python train.py --n_layer=22 --d_model=384 --n_head=6 --n_kv_head=6 --head_dim=64 --d_mlp=1536 --vocab_size=3212 --activation="gelu" --norm="layernorm" --norm_place="pre" --norm_eps=1e-05 --positions="learned" --qk_norm=false --attn_scale=0.125 --bias="none" --tie_embeddings=true --parallel_block=false --init="normal" --init_std_qkv=0.0255 --init_std_o=0.00385 --init_std_up=0.0255 --init_std_down=0.00385 --optimizer="adamw" --lr=0.00105 --lr_mult_qkv=0.7 --beta1=0.9 --beta2=0.95 --lr_head=0.00455 --grad_clip=2.0 --warmup_steps=554 --schedule="wsd" --decay_fraction=0.293 --decay_shape="linear" --final_lr_fraction=0.1 --batch_tokens=32768 --seq_len=1024 --doc_mask=false --train_tokens=321700000 --steps=9818 --dataset="wikipedia_en"
MLP neurons of a small language model. Each row is named by its layer, matrix (up: input weights) and neuron, and shows model dimensions 0-127. Each number is 500 + 25 x the weight over its row's rms, rounded and kept within 0 to 999. Numbers have three digits each.
A block is one neuron, or neurons of one layer that tend to fire together. After each block is what it responds to, as a language model described it from the Wikipedia text at the highest values.

L6.up113:531513501481502524522479532472517510485492510499478501520525470516463522511471538507551547507537450528531499482462475484455503492503554517482492529501535479484499474495505524509516447520510507516455452522549494492496526502490503560525493496498530490527535490481470528490494544505534525529484520482509546483479521507508525486485461524504532501468495516467482439485565544523528525519474
L6.up221:486517473488537531529446547481477484495481534495493504519512496479496522496444517542585468516515475495528508465491471485473514497474547480499515511488546491490502473529523511511502476527472517515460493520514504500483545486539520566482492535493532502522503478502506474502518527495515525535518447466546535506467547494513518484512478502477519524487488548498457449493536528506534479541480
L6.up351:526539496461523554498472554451502505491480531517504539531518510474495508492508489452541462517507491513499507512495500493509524473488509520503498510504513477494505522488516497495496471502468533510476520512527498522502550500520497536526512467503569497499506495484542486456535475522559505534542501484530532550509539492479511507508516505488484501478525540516469464496552539509506503501486
L6.up1233:532469483515489486473494470480521498523497504472463522504502526528508466507420509506519463505551487565497514456490469456455502500478510494533481483526534481499529459475500491495490489503477499478508499531513476487511518497520524564489484476530514520528530488445501520449479505496519498497443510504539559456483500472536530474493543515478509446496502468471511498513525512510490504509480
L6.up1285:514477538469525489507459523500492533514470538491519470448462506517515501484492476500512499545511470507546488471469504473468540531499520523483467529518479553475474483509506509539492463513483501474479526496491488523463529487486538504501506521504558506487493508468515478476526512465505523496470502450512506520496473475533499500449477481544510485528485484501467452472477491452494469512483
L6.up1293:492509455489508521524493526465480478531461485492512491509501501504497496452455521516568430526536499494539499517535484486515478491461472474479496477484488516518490465478495496505504461530470520511432466518499474494488511473504494542478485508450502504479497498475526515489478503500519513551473502464551529522473527486509529415481473503506531520478503536506454430508525536501496528549475
L6.up1322:534508485497554521520515523530516495476482514490462489532539487510464508510487502482547534513535473514526469492500476482481479459505548517508517525496485482490492479497493498516469470494532494520484472493515494477511517493493558534500493526514524504526518519501447519492530541490545527510487469513496537516503485519530499453508478489518519526492480519453502477509560544511526532524497
L6.up1484:500485462460560513496483516496484515481514536477514460509483475492490505412508485502498479517511482516575489470468498483462511487511511535454490540492475529468504503469427512510502470527510517492507470500484500502495496465529472491474515491494535504497551504473470473523521507480492512551479515447486478490479489469505508503453451469544478502512477494553488463499470493486521479502503
Field and sentence endings

L7.up690:481491508484481472517466502462499507498457513476590458476489499504528481508470442541501471496510479511526457501488519470443499508488540519511513497514488529482506464500485525525488492473528495503496511455496443481487514523538508510529482480489528488514498494459477479522468470473540471513474535461507492509507495497516476496489489485483519524504468490509502474547471526512442484494513
Line-start label words

L6.up214:533470518468538472476493499508510502505456544484548470455451505474481460478508482498488492541510483490541467495521475509511535537514551491495505537492501507490478462529453475508447489481498486493471443507482440523537511488495514519480484524516495504470504503483507496517493469459539521506463493450520491527482476505524525498499491485468531477542471497495491502533480493482488482501483
L6.up348:537491488467551499516461505495534492488452511490526496489486472530536465510510497549508472514494490509510484499492516479489494567502519480490447504508473494463498487474490475468483489453455496483493512481507488474503505537526506496485483471531484506487468500475509476494497520470500509453448468493510456491498498494543524496516455459517522525540489508482520507542506481459462468496457
L6.up489:484509496506506486517550477498518505487472496502541476505509514517489432462506488533512493505497513501486465510464516498514435507468510500487497514499503533456430470535460507479462515464496491485485520483511477517559513507505528476446503537498504489482432492472557539516465486505488493489458477489501452481506491495476475450485537497506505505508510529490477504489513487512439560446508
L6.up743:506491514490475493534472508520527474482468498490523447468502501520509473490475483494524507512497459515562477494472478458453475527502568529490435523484499459487452506475483563531507491495489530531450502495501500527526518504505465499457494455466504482506536502473482500490523491508515472498474520520502509517546490507518513494453453509496525470481515496492507500540464505485497485477516
L6.up913:522469481497499440495496485528502504508506499481549487461500467546544430490477493538497488513506511490516453458496446515474502521487526520503459538476510519454494480474503498507457479509495511430470483482502505505521513474521541504452464513513534536470498501495479528517487477511476471528469476494518527507531493470488493467485528469534495498532495471459549498540494528461498513471502
L6.up1051:537510493498526504493494512493538496469441498491533442479485455504517445467485489512504487499505483521517450498550517462461468512502519500486439500496449520453476496521469542466487486469481531482467487515477488493484526484553512508492491520532524517474496497528537483482488476479494494479473467497522508517500501490496529509515475443488499530533468506467495505526485506498480491476489
L6.up1088:491476471483535498543488508512519522504488514495531475529483504503526490444503467564510463502492490520522455464456510501504522550521540491481470498501518510458484510511494521493509482494512512483464506472493476488509511530546515499502496529492510490488489502483454461507507460473498516503457489456481456515480465499517513484466485514502491505507496489531507489493474475481423482466505
L6.up1446:480502440443512502484496490529494496472443520494504485481513522508547485490488447511510473534503462534546515483506455455464511506460489490480489514511528517529544464492508501440457497517470516516521543478494496439512470540517502516522497471484497533517499473479528481433524481463487522490493471510497447529504473492478527466508498455467495526466552480496494540563487505459475491493464
Structured field headers

L11.up28:487488529493528533501502487503512503553498481503502496488515470483523477478519542535516527486495499499522479517515513489483528545467496487514497524498480529464469450490484493479476498433493513454491518473505492458533488511522477484477536457512524555491485529448493500494501507517516508484470521522511476494536504512526498545500496475491523495532538538522512486494523488459464440493516
L11.up236:469493526475503510435535494468549478526484505488490530475503460517522503478495548539554485515525515511504477499473469486484466510526495482506489463473508474515490505506429483439511503496531490471499541484537484477492489491516493504529515450532535492503497516471472447497503489509514489531517489492487510525505495492488487495514444491509489498500529521476497487491529502487509512469516
L11.up441:530506510494550547488499485462507506498494489483513530564512449487510517522504541483536503506488489489523487494505529450472441504536457499503502453465469486493519476457488476457481497493500503497486508508532479459464470523507517480554567534538525546466509477478538529490472474472501466496543509524496511508470475518499504528520457504511514491521517514511500499527520482503494518484461
L11.up466:500482510481543505516486514515522507528531507490564451508470519497500430489464500514542488500496493515564464476499514468466469490535496506501507458508527494433497480492489509487493494466492524478489525506508505464492531515506469516544523480476496539508520530441492483492496495500499486490542483513509533505504510512514520475471502494528521490508519505536499453525496470505496449473492
L11.up484:467468494491479521535517497502507490477518510488532478517475476512570499455491503553527478526517524496520480487484504473459550511485494500481469494517487478458502504522491502495495502490491505490462528512550497487476517475524475479507491513511550484500491511487540481458516487477494505513508517486495507493482498491486496488466524487515486470507500532520489454522492503483482473456490
L11.up817:504496502451546497474465518494567489537457557493499471474515444518476492500498511538572443516529519527535468509482447483459500525482488499566460507520506462439488518485470492512529496509489510480422525490482492527487507494516495473458490492496523510476534512449536478500448527530479518497487488487486513484525504493505503509478460508468507514506506478500513444502503486468549491495492
L11.up926:475496478464539541533485527457514469532476483488529480517480473522498489508450526538518489488476496504510447465492465472466471520463519513505468520483527461497486493521504493487529506464516548509472513461532484433538492529498497486496514487531531474492523521485490462496507492500527504484476510493499504503490504513517490454492478496488530444562553512487473419493490488512453490492497
L11.up985:474511485494542502517474525513495491481482510480538480499507499490507505497510443503534456517527476509536442540500489489475509508500525548522452514518458497491520452519472515520494508504509480461468499450499534492494514525508456505534495497467473535474513540487464475491457492551503533463522518505478525536503449532567514495519481498466504498476470511511523484531499485495472468491498
Section and table headers

L6.up420:470490459455529478478507504531485517534506541484521491470500520484472476476464431508491479526512485512569454527497492453477497455508500494480468498523481546468501479479430523503458510525504511501466509516494508460500500491505507495494514505465511525469510473506516479483509505469506529508491516472490501537477499503506483482479535468502494486514520511577496477532474502515463470505473
L6.up633:470520494501518509502479511446514522482479507489498537479514498498516494476518550531542488536489542518559514502483498468476494505433528484520505503459510518492492498498489445507439499529484522483453475493479490520524503453466530511465509453493514445510476507464535500488559488523502517521479486477513520489494531469483510480487502488492516495472476521496473476505515543514535497498446
L6.up934:504504487503542510474554494520496508494528490492501461451486507553460473472519545494484464503497507488532462476505506476499464561478497501514540474503506491467445472512438462537504497463504472469510485531557468492488535449481559479482511492505506497476438517500497523505504478465506527513510500527494516511503513525530467514491552488520504531500513513521512513467529472517504499449517
L6.up967:461490478518509485509489496451484495535452503476540530473516495508449474498515464519503491549521532515573472534502448485480503499484481461502505514516490529507481492526441477508460499549501503485468509488518483496496496508493491503487495538482505487482509483506535469509464548502479499514479505446467532531491502506581505497451494457498507506481482518548498515497487494521467475497507
L6.up1060:452499496492468481547493518476478485492464481466545498499457491512467483487513454543492466511508477543554474489500466468458485475480531541524500546504476515495460509500455502494478495507532518472447512524535471515503504509468470500508460510461516479470492491481471450496470470528511488541469508456484491482473493512547499495480459486491508458539516523519520488517478554501432480492502
L6.up1117:455490496461531494546488490473489525502492496449510520460472524501509461488514503484517487501556472521567519515480495473489506479459520528542473509504485498476486438574498513492416487498514492517432537481503498504523509479483483532454499528488519480503518486508495472493497506506484521497505507483532467544489511473475506504467498457499516469454494516527429463502492563484472483496491
L6.up1133:454500470480480493546502515474531513504456527479504525484470506509480443420508437524500459523509525498565482488495480496471518460513540543530487508522474533454505508524495503462482505513516511475449512492504407496503488459511459503487509532490519493529499473487497467526496515499497477497501538485503462496549510517541498486458498485487517474471530502546527481510478514497460486505489
L6.up1494:496481507476548500520488531493525502524459498486499480462480490513449492437476488514493492537520479537555476492502462490454488513474545531475478540524527504445505501526447518509509476506512509467497501516533522529528518497525496487499503489529512468506514508473493468488499526490500535534506507446484511462509455477518515506464466491458521476535540511519529490508469501483494474479500
Infobox field-name words

L11.up53:460478510459503549484502465488509482566471502484518495539517498486484500495474472489534476476510493512490450513519461443501484522492495512528468526513533432524499518547409516468480497477534503508496479491495480510507486531520536488512485489511478485518524467549510480476520482448491517483490493444485478512464520500549470504491509482507511442496558492508499495503532474505478489454485
L11.up63:502493499470507467509471529509554473490491513487522504539490445493485495515500478533536518534523531470533503456488475492516498498517506493522494482518463526417488475455453469499507466524483461442488528468548516486538489515485511499511473431460507507498487492533504514509501476533515524523516503526502544521522550512507476503464471490551501508522531515497488497497520554453485488499462
L11.up115:516483470535535512494530515484527508546463454486510486516497516526473491493529494514503478522532518512507482474527510507493483541521494536551519502448459531467506493491473464510530502506492498434488491518554473505555507465535485499540476462468509538527515519513481467505484531568484491515483508442516504488514530498503523492438531469525498522548505499534513484501515540480505526498510
L11.up185:488522524472513457493501485489491501512480487469529518540474493523534517529523464536498476508496542492504503497522450486504468496477465493533479484515493472497486468519458458441490504519518498464475540474564485517504489526508533498505474526497512499537491486467500531515446448506512457497509515480523494500515474524541485483494515470512539450518538510507522484517555493511485503478488
L11.up520:516484545462483490497478479530490535532535471466560523533489493465472515502469523493506482508507529499485498496523485496518502491510484499529528480484452533480506480482511474494515495487488518450520511495551465496493483497490499493539491451515482493501504519483525527461435494523500436470509488440541509517503495528513504515468524527536534509485520500496512508487515480481507531515472
L11.up955:502484533553491485535477491490498494498522508481557537498573510521509480499502518501502488491486515465518503488535504471475449483486450479524537501505548511505487448498490466466502485506514523455523477449491471468502473516452510482483529484485520491490494543449509542533472486517508493535516509506498519492462474497545467473424528475498516539504528486443535498517521479513503488430511
L11.up1149:514487491471486503527502489500499508510521503485516490496485485493484486509486465506526490553523523453503478516502451513500511454536507469519492469478451519451479503503473439513520487514510479516491526514511477507495518524525533528548478496486482469503467538497490473472469531524506461507512460487501537530511485498464479469512515512546532526475547530486477476501522524537502519498473
L11.up1394:513492489493528492536484478461509503516476519455511438499485519528480453512512540502511474481513556511536497517503490510483450521516463475514483488474505478508473496501438495479459482490529543492467488455498430504538448510535511485491490471477502551483533509534457488526475540530512496492446490496535472489525477506486481474474505459482529510503516475504507451557502499486461515502489
Split word-fragment pieces

L11.up251:457511478477518492518492521506535520473508542499507537495526484490452530475492495518511510531504500513560518509498474489461498489495494536463480528503505501499527472547482513516487464520500555465464519486475510560519497494464506506511542543506477496462518516521460502492492513518454526502491486444478515503502491510542537488467479477495512506565495476509510516504475517473574510463456
L11.up413:492511474540511509483526509556472495504475494489455507493538519530405512487518499494506524504485517475522510507555471481485521502515522519490492509474449517515475484457499512499469486526512514451494438520479484525478486464498530535501507478523500488518545496530484513526509561521489505520484500519502519507491510491481515492498464484493516518479484501526509508482493506451532507505467
L11.up417:483483498439488480442508492526508519483520492492474511521496460509489514497481478525509486551482538495477494484511465473523494529518536578478448520471465496492494518519522503420544511487507481470487469518486499505498517507473475489460497454510466500474504532506479507505475524532475517522499509467475546492508497538491528487485483545504535484558544477521513466483522473511555522446426
L11.up505:509520477485519527496494530537468496517503489468468484513468491518468507485468526528479482511493502473546461501496510531500539512475502517487490486479534539504500483502476462517480508530506509506479512526511490527495521457494536500469502491539522492536493517519482498456523528472485518505469472480518520487495499492530525522456498479543510503542481534526473477499476522504517465463502
L11.up860:515511462526534492515525525468517481532508547488515472513500486490486497497509474527519518535495454515534480511517488517446503554497520509455503530488485504498500483552497552528480484515506479456473494493478500497530527507447453498490484517485477476482500520516490469548477519500479566449448518490476530489513482520521520463484501499493516528504491496519535450512487546469490478491489
L11.up1021:494506497473444503488520501509457494553485527476524497505488480513496507485527475510490503523477558467516487496509507518539511530489450478474453523483495570504501441522471496479495513491545490451514471514511489554490551480489532484524516493505522487460462543457479501511476465511469539499516477466506454493459505496563500514500516495518509506532520515481495520527474500490469542464522
L11.up1170:458478515481552495503498478438555501534521517491544515444460490469522453503503488528537497522503511520529449510493496468490476530511520522491523498496479501505523495466508469521479466530511500462472503478547522529534518501482526494548510493497485539470512509517501466511511505518495490507497443494503525506495526478563476491480513490495515505520471520464485512519494448486478484488494
L11.up1439:506490554484525486511502494470459511546504489501457472480487486509482484518516517514493522499487545486534526484491458501506534516451471502477469498524570535495510456496513481512487519484515532485510485493500517490516515526495481509494535545474456517521530532488499528511511520515501451502470516497533493512530480450529463509489503484514500412485506562507473507483516508487493480445521
Biography and gazetteer stock words

L7.up1283:467502549468499510502537502460498497506524489492488493482492497507458493498533500538534450500522504487501511520521457488511454507528498478556513495504471515507512486506493452485492506524505521481528513524531468498461532512540477524478544511516541505497515516474502442511463512534480463467472440507501505508508514500522520521498505474468506511471497506490525492482486507500489515538497
Mid-word and phrase continuations

L7.up1126:541504508527475504446466492475531486533535514492466538465426495467496503502466509496521460521511472534504538502476493504478541543497542490499476487495493490508524492459497481495445494504480502484490493522561509536522488465514519581505477528558523484559525475482496495523494493473496478524440478510529530492528516453485546519485492521477499486523493499490471527454522523492541500521471
Final digit of numbers

L6.up63:470502541506484528506530503472519494503516541455558484500498472495490443490475505489530457537540526489478451472533484444523525491501512527491470483463486524495475495492463458467478479479501520475508472495522473497478510488486573547537503484505513504507470510502515497470497461497505461507500480482549520542477511465489482486485517483548498481512543507482468521526530520504510496485474
L6.up93:482503518482471529506522518458511485499500554478521504519514467505477459488494519483531482527541539474491478460536477469511507501475501507498461525485496522465471491485472477452502481487517510495482474483489455490483518487490532562534496503500522484508488510504504473461477470490520454523510471477536527515481503434468512469464520494529500475503548517480463514541553509514522512468475
L6.up665:492479522482513512517506502502509524508500537464551494493518490522493449494500500489517466541518537501526474476537460470499514484473494515493484494474530486484492481510472450455498485478512512465503470496514473499502500471482551544520474476509506459526481507491538490455510468461547467503508472474541508523478479478489479499448511483517483485474524504485487492507525504520480523479484
L6.up731:510481541496494533532476490474492498504511521490528502500511482519510457498463496514509455518524546509494458458504488484511517491486506505491454518493504499502469497498465463477485465517509510472509484515521460495500528478490525561522475483516506505502474497473522493475498455482506468514459477451555536515463486458495481459467507487517498464475538493460479497524531517518482526478504
L6.up745:475492526487496519506493500489509512514482535452551510522493476503501480511474512487521459538533532485503473445528471471515499500483511535488481532484530475482485487514467468430488496479511515478492473494528483495497524493465545540552496450496518533499471513507512484460486500481535465511531484468540544521501502450500470478463510491525485480491539484473487488503517504505490518480476
L6.up865:448502538495505522506523502471495504507497549459509489505512484510471479473482514457524461521523551488485453475517489475513510497485512510498479511464493494477479481517439477427495499467506533494481466476516478482516512482497537537530508487525487509522481498488530482471501479482523454514519472473537514560477505461482480476467496465536501492448518501473490483506533496497514514475496
L6.up962:478473554478498523519485497482512508505487532462522480496506491503498443496483510479542445532527535493510462465517473457525518487489509510501482518474496484482473495510472476432477492484505519470492459478524467492504519485486530546501493503518507502500452486474517496478512451470523446524509469477529507542491506448489489495455518484518501482488541495486506493495533514504511522476488
L6.up975:478473529485506520532517517477511518503483528464534516502511494527506475504493513488504454547533515504505460488532468485498518472460488505509482524496505494459474505503476460459469464504507508469504488495538472476506518468502544536486477500517496498531499511484542508470485450459522467527484472460540523516463490455484500491462519460543510483502544491478468488521532514497496497498459
Split-word and script fragments

L7.up1255:468496509501541513531469496501466502541521495487500473464467494525463476479495494503528523524506499502525485501506476481491472587479493507483464510463485516510483489489508512529509508529504517481502504492501532524459531524481451510505541479492478549478515548468454470525503502476480484472499441470500522470518496465526510501522492502537499520501509511491497450500488511499503483463508
Career, sport and use words

L11.up285:521524517510529557487536554503512489487457511500504505508500499487487509521505505493511513544493485491521489479527511464454529460482548511554494475515503513483530456498481510485486455494488509488512482526550530515523490505520522509498531495497479500528456514526516519453498492470525512512502475513514490487494486503539531493497485481526552477512519570478464461478516526511467527516490
L11.up483:477470498478497573522516444460523469481487486504506493495507499485490460495506461469503510535495472482502472524482509501556524491498481489524495510532505476510477525530494474516541519490479510523508485500526486494505514534499542512455498539523538505503448483522473496496489489481508452473529426503512485525497523499480467533505575482477495485524518521462486530534494484532525490510507
L11.up503:479505462479493532495552507505530506477534485493471517470485451524473459490508493532499533500501526507487536516520502499507434536491515491494466519489541489469514505483495493463506487464500575515510485516510489460479488517488501537504519499502500477489519500526507477485461507531497507533492504497531529500502456507478465485497542510518517448525524562463516503492502488501474481479497
L11.up770:482476469499536510509517491436542501483541498488494513508468503479491467508502523485525520519508497540472526520502491482473501539460486501496495502504508497496494497521487480478554492486538522539516505526519534453485464483488510493457546552546521486503508487520523535466486487479514465518488445526512527494511500490471478522491536515521503477544536543467478508488503504529494490482492
L11.up1052:491507513485493493496507499533509509500521549479494533507455521502487505488470477489514441506513481519501505486489446449480512453481506492493486461518549455479504526508509480475540498479499486496530474520526491523490470535537542512530493500510498498559551473467480484458522487469492489503515462511515534509488537452499537496506489507461538437479539506494459509496479532509477509537504
L11.up1216:475507503472480502522512523515494508470514516488493524521500500487503480511524483470518462537496545511510520515520507458484485477524512527476450518432504490487496485504490488493494508489541518521499443517486482518523462521501509489511497505538531483497513497455508474452537494485492475506516480509539507522518496534515474488502502504465486473518485508504501488461489513513450531490506
L11.up1357:514498432448485480503515469484499519481515518476469519504503454529509486478504531486501510530500527540489500489509473491460503508503482516528473468520521486493525492476482472455521486497488540507501473513497481484522491507512488532498513530524519491482485458495511497465484529498501481493514459512505490488499517480491496507467513507492499477544509517460501500529480517475491484507487
L11.up1388:495490459464489483494495495516506508491502496508501474486494465467471469451528505530506493522501544490486503470513486518509478507503488551504475522486522492475483512478497516415515489489504539486497467470488504505531481516514471486535538471465523518479523477495466478485501546515518521491513482508488444501487527524506493522485574492499528458535495510516501473522478517433502497462513
Upcoming year/number slot

L11.up75:454507509481541558495495497473530499476470478484504528526526489507485525500476440481508466511529495523509454471473484436508559504484536492551474512525463504504538497522509471494470513482551468487500552482571494485481505487557509488555505506512524476512491504502470479503475493520498482518538500480488493562509488476510484516490473469492481504483563494512513510487499543490509511509509
L11.up271:483490499541522522508485505459520506531492504500461501480484517514546476495485507526510518502514493490513473446481483506505481510500494523552501465467470494516509484489512455485539494484462550487505504510536482529526502440487547503541500476521464538534477490479495535485538478491498541505482468489491508521492516472528531479488512489542508525495512474477499516523522526479542504515455
L11.up444:527479536534492474465457502514512505513522537497497519502481507464509493503507508511526453537494471503501474463499463466485523546505482508512485470485487458510507491468504462500499471525475478504473516484512492507490529459487510557482477517556508505549500479485513481512489496467490496494465485508531521503448560464548547524518492522487520507499504469496439486479518505492549508502474
L11.up626:500507510507532498487478510496525493504488515476476484510484505475519526494520461469499493538533496556521484513448474446470526497498510496509539468514484514511498517476484443540479500517560500522516482517515456527478485463537504557533527534563521457546511487497489503482517455500525477527561480526456543517487511469507502499497465521488507487465450494483499505499487541470561494517487
L11.up828:512504511513502489493512511536491496542495550483459517491484489441509498497470518465504414516522532456525527447485496493503537492509495519511466515510485503505509487498487461500488498491495485520491494491473489514507539469499525552478492515556515455536527487484529490527506476493505509519455468522484497529472507490536505477496480506470500475462519481515468490481482507500562531530478
L11.up871:511487503520524483488490503463496492488504546493502495467503515464501483475518534484532464536539463502537522484474484510544523554521484478525461496496474477503504480530484451481474496475458507511455536486468498511511554506483495556464488530545519483538518491494514477543533491483524507511470502464518485515488527497529527495502462494485499501445505475506468493496503499513532489489491
L11.up875:502528491518510506504521503522501499509515546480489530478484508504505507499501495464520463527517526521509503463507491471478528478499493486519465512528508528513511482515496462512478508472529503495524500500491479505505522480496566542479466520557498457547499487451497518522498501461490496526448449504520522515487474499489509483483514510473508439501523498520483491480495518506505521507476
L11.up1107:505531500542541510537513515484482511516492490513464455470505486514466509467478537516511469486512494542500504503498454458495526516463533514518478515494518502505498519547507552512530477508559478500509477466481481511538486497549475515508526495505519481510487481501488508472530476497482514494442475476482473479469482470524492494494497487516503461478474498447493493485493556470498461467491
Final digit of numbers

L6.up4:467507491498476487506437493467452499536494486455481537499508489480474503503499524476545515550509491499540518491511507507515509519503476494500457450548515482497522495528474469463464483527512493503499512514491472506464496508463540513505496520497511505513484560532509483504474484468510508488515517520500498517458547508501455481506563462560505543477486522524523510528523499510498507499461
L6.up5:486465524500518515524517490485513520522509539472527519467497482496463440503480522495537472514535560450509467467519476460506474503482502531502471509502524483477485486501426470451489503492531508461497477503502475485512511484483535541509504473529486512518468503489530486495489474476500468526478494482516533530491499470488498483462528467516526456480530500493531499525519505490522526453472
L6.up45:468515528493538492522480503499493507491509513504518465470494445496515501499527479539513517502477505506520460524521502489501526546484504461528485488465478486433533485522498492491460487476495502457464540526505524529506523513516478496473477509500519517496450527503502486522523490529506498526513481472535499477483500475513507497512510505487498488493500518494490540484524515472468488468506
L6.up220:470506483469491469473492511560485507492542523490506489496432453498507519485503482511514472522494528503519484493468519503513556521492482480471486463480515508453489500499486495492431470475508486475487509526520519524472507496532514504479500473506495470509461512471503477502488508533485496516507451493517509492498465506518518538476504528459520500522483501517511501519462485457479484494466
L6.up298:439507500506542488480520520492524498495522558501455512499534475471518502488482533529520538503493567526495504518479516494501522467456530518464491454459505507492444496472492528478522509500540502433494519514508488490463481522547480478498522521503527502473506504480503528524529511541493471505548470518501454518522476465477521506508507506510502465466507481496481492471533487494524478445511
L6.up622:457482505456504489505506488504547525525519537484519471512491517489523467511480475509522470523490492529546494494482491485482541502425495506495500489503520490456517494551492502486450503459489507487503535512506523520491527535490533517494466503494519479484513497483533504489526461500520497531483465485486487532503491484499504507460497482529470458455545486498487520509508506519459494473483
L6.up817:493504556502504539520499501476526516525485531476556484495484469506472463489503513482528455531533540472505478460495470464495492502482513515498481513487512469464485500522455476462504495471513514466475487468499460489480507467481554546504501509493517504517506506470533493484456479471531460524490456487533512526462521456488505476441510488523516486505538501496504502503535510488505512495479
L6.up989:500498511450498489462459527496486504487491500494522481478516492503514533481516499521516512506498542510522500508476486498500446478447522469500501535464526498482522471525489488496483506515480501477507536468488528484537506505507532486518485497511557493502525495423538494476521489486532485536548463536492501464558517479533487467487506511523503488480510498523465486490494490506501497516501
Common word openings